MLP neurons of a small language model. Each row is named by its layer, matrix (up: input weights; down: output weights) and neuron, and shows model dimensions 48-175. Each number is 500 + 25 x the weight over its row's rms, rounded and kept within 0 to 999. Numbers have three digits each.
Before each neuron's rows, "fires in" lists the words (lower case) most often at its 100 highest values on Wikipedia text that the model never trained on.

fires in: "city", "state", "species", "series", "studies"
L2.up295:507531492501476506472499496492463483456529491503486474502496527530525520528504481515497508478489513504487508453455501533473475553485499499545553510504495450483502524521503464505500519495477504506496462445496496476532467450514483506466488476475497445498501510532519490513485499464516488515504478541492524514511537478506498505483482509494493501490484543530526475523482520512541505522500
L2.down295:522491517532472514475476552482478461494514460481473487498489477517519536497508487519473510554464529495504469431508493482557469513491522478489485500503464473479498535522523426534468475534508516517494418498491472488500486499525530499465547484512485472562507528480487466511496476529466450513513487484472503485525532521503554511503497504517485514497473501510536478499502509480508513513522

fires in: "on", "national", "one", "palace"
L4.up294:501510487501490498453479510497511447473513551491496515510536514508486502516454464463477498492497519555545508506530483500542560443478513487505464509491497468487509509530512498491539486500482500510476482505476478510529460522486496545504463513504524487536500456534521504450475528508482529488455527514486484547538475478472453500481462486468481499465502478482495541473485511529485505508536
L4.down294:463520555489484493493443530519478521492543517500520458534480473506555496501509488515484468507513530495497502482518473496511550516519540527489460512439468466539492506492492530491500491473486476522465511510485461543518485543514482463498479496494527497510571521483531449522495475536523481553463476482520523502514480494512463525513492554480508544515509459497489511501519508502496530478523

fires in: "two", "television", "website", "this"
L5.up742:475484485501569443512450508482486528498511464500493531500484469505501462507492480483498480511510488501501541505484465423514469453517496508455436522498447522470507473501516554506492470466479521557488486472511509494512525531539485533511547516528500518483507496519510504491485524493519504481471450489478495467474504515484518524480478504525484511511493523473486522539459519501558504509500
L5.down742:492546506502448519479539479525532500498488520527536466442491526481506522487499513475489499471472535509484519481540502484491500519533539482523503492548510534491486523552506431504534475493519469508553483512472502485535526471508487511502535455508466475504482472507465522508462507530514470487504550471465509572498474530496483487475529468533492501498503478511538478484441537503468516511519

fires in: "the", "of", "their", "they"
L2.up690:525548527495513545491468495512511498477518479452515520497539504494490528519507481537559524484496512490522513453509491511474487547503496474532486476518507501513511524517502498481477495498498469507493493467491491518524553474475501499471490512494513462498514497516490464480524467459545458493510530511559530462516550508463458500483495485488462523456468574504538481462499496520551521484462
L2.down690:555520497535516509489484470510491526471511517459531495538500474523514547472487494517504530524447505467492506476485490483531497481480495490459493504469505447510515483493476513528490434495507551500504525470523489500479469517464526523519536499458512530520465521468461473506518525505483511493463501532504504506512496560502503501509517548509488517503545453536466484520499504460502499504524

fires in: "october", "the", "early", "war"
L5.up27:487522485502545533505471529478525461480465470482504504478517482519483511444515504503492518530508507479532537474504546480498498483541490482487525548497490511468509505489509493498502524508463536462516498448475488483512550459493541492523517518498497545519486512568533466519470464529493451464528460500484507532473487495505477531541482511513559511523471517502524500517512537459507477514467
L5.down27:505511508472522498539487493531487460496495523469493517497519505492502488497514493505503491511525540520510503498481522509494532478497507540528550461443529489553522506517512535500491482577510468429495496503493483498524478510539501504511488466511469473522463549513498473513543496538505478517548508475478502510509518466524542475441496531508479487501470490502494524482501474505504486502491

fires in: "the", "by", "research", "director"
L2.up7:493484510477511512555509507493487542470530501552482496467459492484514483501493546470470500462464484520484518441479537503525445507487499498526546513491505499489529484509507502513478496461529512490468490490507471510486513494490476492554521514519492523496519507484489541501511485483505537498530528525502491498517519511431523466515475496526533487528488521500476513487475444497543451493531
L2.down7:518474479493538509497497520507544526544478511471465489458507510489511492486520505512501518447519557459487491520499539478500514480482496480498476467534496505506518499540465479518454484526492500504497467470509492499479491488546462472458478442451504540496522512496429529536495469485506475517475491466520482517524529498484502508484502511543519514555501493486572515486490497538491496456498

fires in: "between", "some", "two", "both", "several"
L7.up829:493518503504497560487528484477474502525525488515514490487500496481508484442478498512545506549496504485410515492496477512514509507538479461534512505446482476486527459512473497519467502479526504462493518517486472469509500508481505510497510472522460528504524490485521543510438535517528518489503490507461507478489471539512523515513523497531503526490533505495486515518481513500463501480543
L7.down829:507505535499506509534453522526492535523461484496510489483477478478551474509473471547469497468509509482516492481527513500562510489530524462524460497540502518505491445498520444519541512481497461605514503475479480501517489486479462453505482528473538505483554538507480470526499512498475525472505535526512501505525494518521538484450505532529461529468485495461517497468496455545486502510509

fires in: "place", "black", "platform", "places", "plaza", "back"
L5.up3:528476494484526497463528511503496538469493484479538480479448528525502484529518503506512540442505542487499505525482526468493479465542485501469473518491529475524515546473490480527488551535514478488515488459492499471534481495518517495471476514529510504511489509498478483505509513509502451528477496530505497490486484465459520483508479495475463502472532509483542481498478510511536468501448
L5.down3:514504493562505510549478489504526451499472511461538519562558509469522494496511494500498479527494512517461507484490492528494538498483505484487487492511507506516463494490479538488477475466472532506479475465460508509465485523446524467538478510529480502522431478521509528482515509475527481564541540510466480491468482501531453497522510498484527530481465522485501518486486544461528493502517

fires in: "their", "eastern", "northern", "southern", "new", "the"
L7.up776:539491510496526508509481489516468481514475489497529472480506477507530495512500495530476532491526516491558514565499523489533532519488487501486541472504536495484516442509487489537506457479490495495478523474520516514488491470498494497490468522465491501506527459522511519477470524515518543512492478477501512500555501463499542538488551490502473532492520519467479512483508526525518505502503
L7.down776:503547428500485506522474500511481507482474457445507514511513504472505515518519495546532527548507522495499484482550480481494518506456489474520502531508545482492514463534527518494463501499516505485491490520501466509473483506528504476482528472506449476536515519507516497558510511513477502516506525483480500461536501548513507502456524495502490477509463488530479510503527521456495498508502

fires in: "of", "the", "united"
L4.up211:512547481487526509532498497545497505526489498481505511449501501503537491564521510529501494537536480544503467491514473488490515477510524469502423475477524538506473483530511518496512542517421522455526473470497507537495536489487506547515481509476476504500523536465475468498488482497496495472466528495531518478497488525516510493468516488519486490501526473527518504455497480512505500477516
L4.down211:532495450535508512535491468497467473472466505519528524489469489540523487478549518493516504522513441533574520525479520522480436486501497500467510486490465530481527503515503494511470497434508531459511474519481513526499491503539510510488553490486439502520460492455468497536447481492502494546523505503519506498484478477484498483487521484439492516485466505523505533519505498503515496557454

fires in: "this", "history", "television", "traffic", "two"
L5.up575:489461459519530467537495509521521536439488517520488478556521487510495497510496511500499449509498500483486544452527474481493485478465478525492428513488478510476486500536544517489503480488475500522502492510542484511491512488488499517536477509467450493503542512520533518465509503524553493463495496505515491451508493515500489508454517522549540506477461480518524526487438475514496532544484
L5.down575:471499503501486556483499516516524526485520498526485497451492493473499502578501512502533507507480522481515464489512479454482547502521490510501492484487503467517518530562505438495530480481527471489527542530439547515443485524516526471473503497495516503512522460539477493529527468505472498526514479532517533494491477506485520482524505557491494516499470492492468530516540503450463483512459

fires in: "the", "of"
L7.up872:511565480522513517496489461543514487469511531481522482503485522488516493506538518544488500499500461456551495516520530529468490499456467494497505530502509492485484514487513535483493466498493470505510515502514452543502507497551554485507477463487494506543491473504471496485480507487518482432493545501484531495514485500512484509493513447542507494486517452522501507476531514530482497542509
L7.down872:507508488480492531457535468511473493489502475480524470490473527498514525480527520488533536510507504508498511514485562524490519476533499424475482516482511512527505526472493503478496493554509478495511447493460484529487490469501556523535457455491511470564547474495524450508518485442492498473475511483495512469502458475470514496469496498530533507481530485522510488494534514507508519533503

fires in: "city", "club", "species", "subsequently", "senate"
L3.up800:502509457512510483531470513494525475502530505521514508512476498498481560540508500511511521530500500510455448512512526544492457545474480509468478473490511471519515512503503465465500508472475486528540489481467465512485496526506512484487510480491512517472484501512497477478512463447510490442501522481480478494507450502479509504532504480514454498537496550510495482542464538499517450463484
L3.down800:515489463520502519468502522523509503477479483470491496514475544471541489516469501457503519496498448504491480467476506469495508473481521538530507477515489520482494491505494482553470533503550486491531452496520467535493508542530540478456539522538480518480496505474469506488507496527508457535512501493533483493478523490536489519524461489511507496498496499502540518506442501464546507492573

fires in: "where", "won", "there", "their", "wife", "they"
L3.up803:509506493507544472491524518538539478494484519522494479491501491491499486453486490545540476504477482494489552540471474515530487517502503523464515475491502499457528550459502499526475510465509487525499525492513517510506489471488517546466526544505498498538532506519471478493539519526509489472495495507533500496486511477491453496485508443471502466508552524482469438558494514468502497506498
L3.down803:489544479540512523502504490469480491533505462482438521481538474533476501444440483508474495524511488482490466461517523510529496510487524476507544513508440511489466502518534510496511513560447493518504489510505515490515500477468467478484520492480492497494484492488498511526527488459552474467493523484526522503496472480506523478471479501492506527534486483523502538524464532540510526471504

fires in: "world", "national", "notes"
L5.up324:476502547518519518471516503508484479503461508509501511511463535503480447479511551464531544469507499487504542498525498481522481513467513533435519525499525522532520533476518499510469472494442530503528471522494493443500502502496486476476498535518549483502489474550555480454474557494487537483494455510521482492528496502478519498461458526470488480493508467496455488494428526481530488470530
L5.down324:508522528526449508537526494493491477541534506518471477487490464459484537498507553481526552515512513472494500470521507525502527517470441512520491489519520492510482475535460499535528525474497481530490531491507508551489526487493478504513491499540484505506543474492483495554453451525477476544477520513518524494458509474511481484496494506515493491522497516486514481492522484462502494503502

fires in: "national", "station", "nation", "date", "location"
L4.up3:522462554496479501493476474519493517474531506496534520503488496577456520508531497476514540488477510479477503497517462497494474475508498500510506499474491494512527507474475489479518523505499474496459499502452513476533451490528491501510505523492512517459505522477518452545482468502468516475523477496489505509484491495489542510528447449528512522484489479454555481457473499520569470470469
L4.down3:510482542528502505495553479550492497536496535450463476536549474517526485521497463494518505523508493558515486439525482487469501551464487506536481510488489509515469514517474474504495517468516440478473466498466491489477538486490501488488508494534502501533538516532509476498499492486524516477520506445508496506505471472542521531529485488553460498520518505523541517487439478443491478494504

fires in: "the", "date", "a", "candidate", "patient"
L4.up733:505546496524520475514465456515495489439485517525506487472499460524558512521479510486506521481516508468535468489464546515503513493504469491482500501476452440479461477475513511476505489512486477472468522515497476490520489491459487548490481484472462472492519528519499485494544517530470492491510481480545524543491500470488460499469501481523511503475522515469547502483502506551502490517507
L4.down733:493503472494511480457494509482516520432541481472522524504462499538522508466557486484509507499495528500516483497476506474477468508476497500517480476555503525491455491494506496532488528515525494519536478526523491536502516513506509495472491494502541510541481488519511479504503502513492479516522495477501482506495502532475524516484484478488437490499533489494495542444501523503461479527483

fires in: "state", "date", "senate", "late", "candidate", "private"
L2.up887:527492527584496518531462508532479505459522490471456454510500491536508497482524486479528482511478518482476493436492542502545490508509508555517471520474485463478495473512517504550509553502495485552522467493505509467522463481501511474479494469476490510499505519517540472483490503530477492512498498481503473508478534485472496474476466479479476464475528542491515498494495482462471486548490
L2.down887:534466466553490533529493512521531484519494492461517471517465494507529521489554523505517467506460517486477523438542492483525478493501489458537498497481509493532468522515504469565518536511534495502492468516479502471516511514506494454468552498519483460494470511510500473478493504512453496509502497507443497477519527495486516486467467489493477524498526530476516461480477494494458475539530

fires in: "when", "won", "while", "wife", "life"
L5.up861:463497488443510485460556508459503524506536507484511471512458448502510512510449488496515478486516521428470529488511463496537507510514484506498507505475497521486526499484512451535537501492533540499493525459508491548513520455487518474484509508467524494504490489489541513509484523522485498522490534491536480497513550487509468538504505475502518496480473487489481521546496511514495476503521
L5.down861:495525501542496530505507533496490468505523504504503506491488496485488500478517531483517509518486484467533459500506463518476491479475505478512528534476458454484510499499516495434489494460472494511453511468460485452489500474488505502535487493458453449521464486469502475568503509501522529479511469515521511460464462520514506486510528518520471470543553516491439482510494471523524544515451

fires in: "of", "in", "the", "on", "for", "a"
L7.up627:503544500481508536569507533475499487469500471503511561550508501517512486522528496500509500441500534515532489497507518473486539505502493471511496511459524515489497455484502499490523478481441500550489525471474527530495518506499559495484527479445508538541535472498480507503494480459538487424537515486501473511538479484473458500505493476541506500494519448491460507491507478548513519481471
L7.down627:487512478513529495511515541483503518464480462516477470481476518514472498449537516485492507552479505492510521491487474513504500467546481507476475512497511517515495481460518529520482531471465479529517462492527505544511485480501449517513470470505504524492508510541519502535491450491514471527536536490471497539503514520501517512465497533474555509504460513490487477522538453484517491530549

fires in: "first", "located", "led", "opened"
L3.up416:522505487521507544531485513504450514526520500477506455446493501520491536471507561483457510545547472517490530488534434487488501479484482508485504473524493531464545512536528487526524518472508462525509544483516512506523481512522497459481541519505481480492548482528471454494485498542510474528502513522504531500457494490504518469505521491534501531520523507452472487490485536456496473483467
L3.down416:503508527478498471470474491495456519505526496490484499545512488501561487531493505493477491448489470485538529488512494575505518498511498434480510542505491555474520542536476520556506508509490473492516488492495516512522498500483475470525480444515452489509509457467526474513521478527491468498510471490499508497532506522469487492479519469513491520487511467571515505480487511506489504471511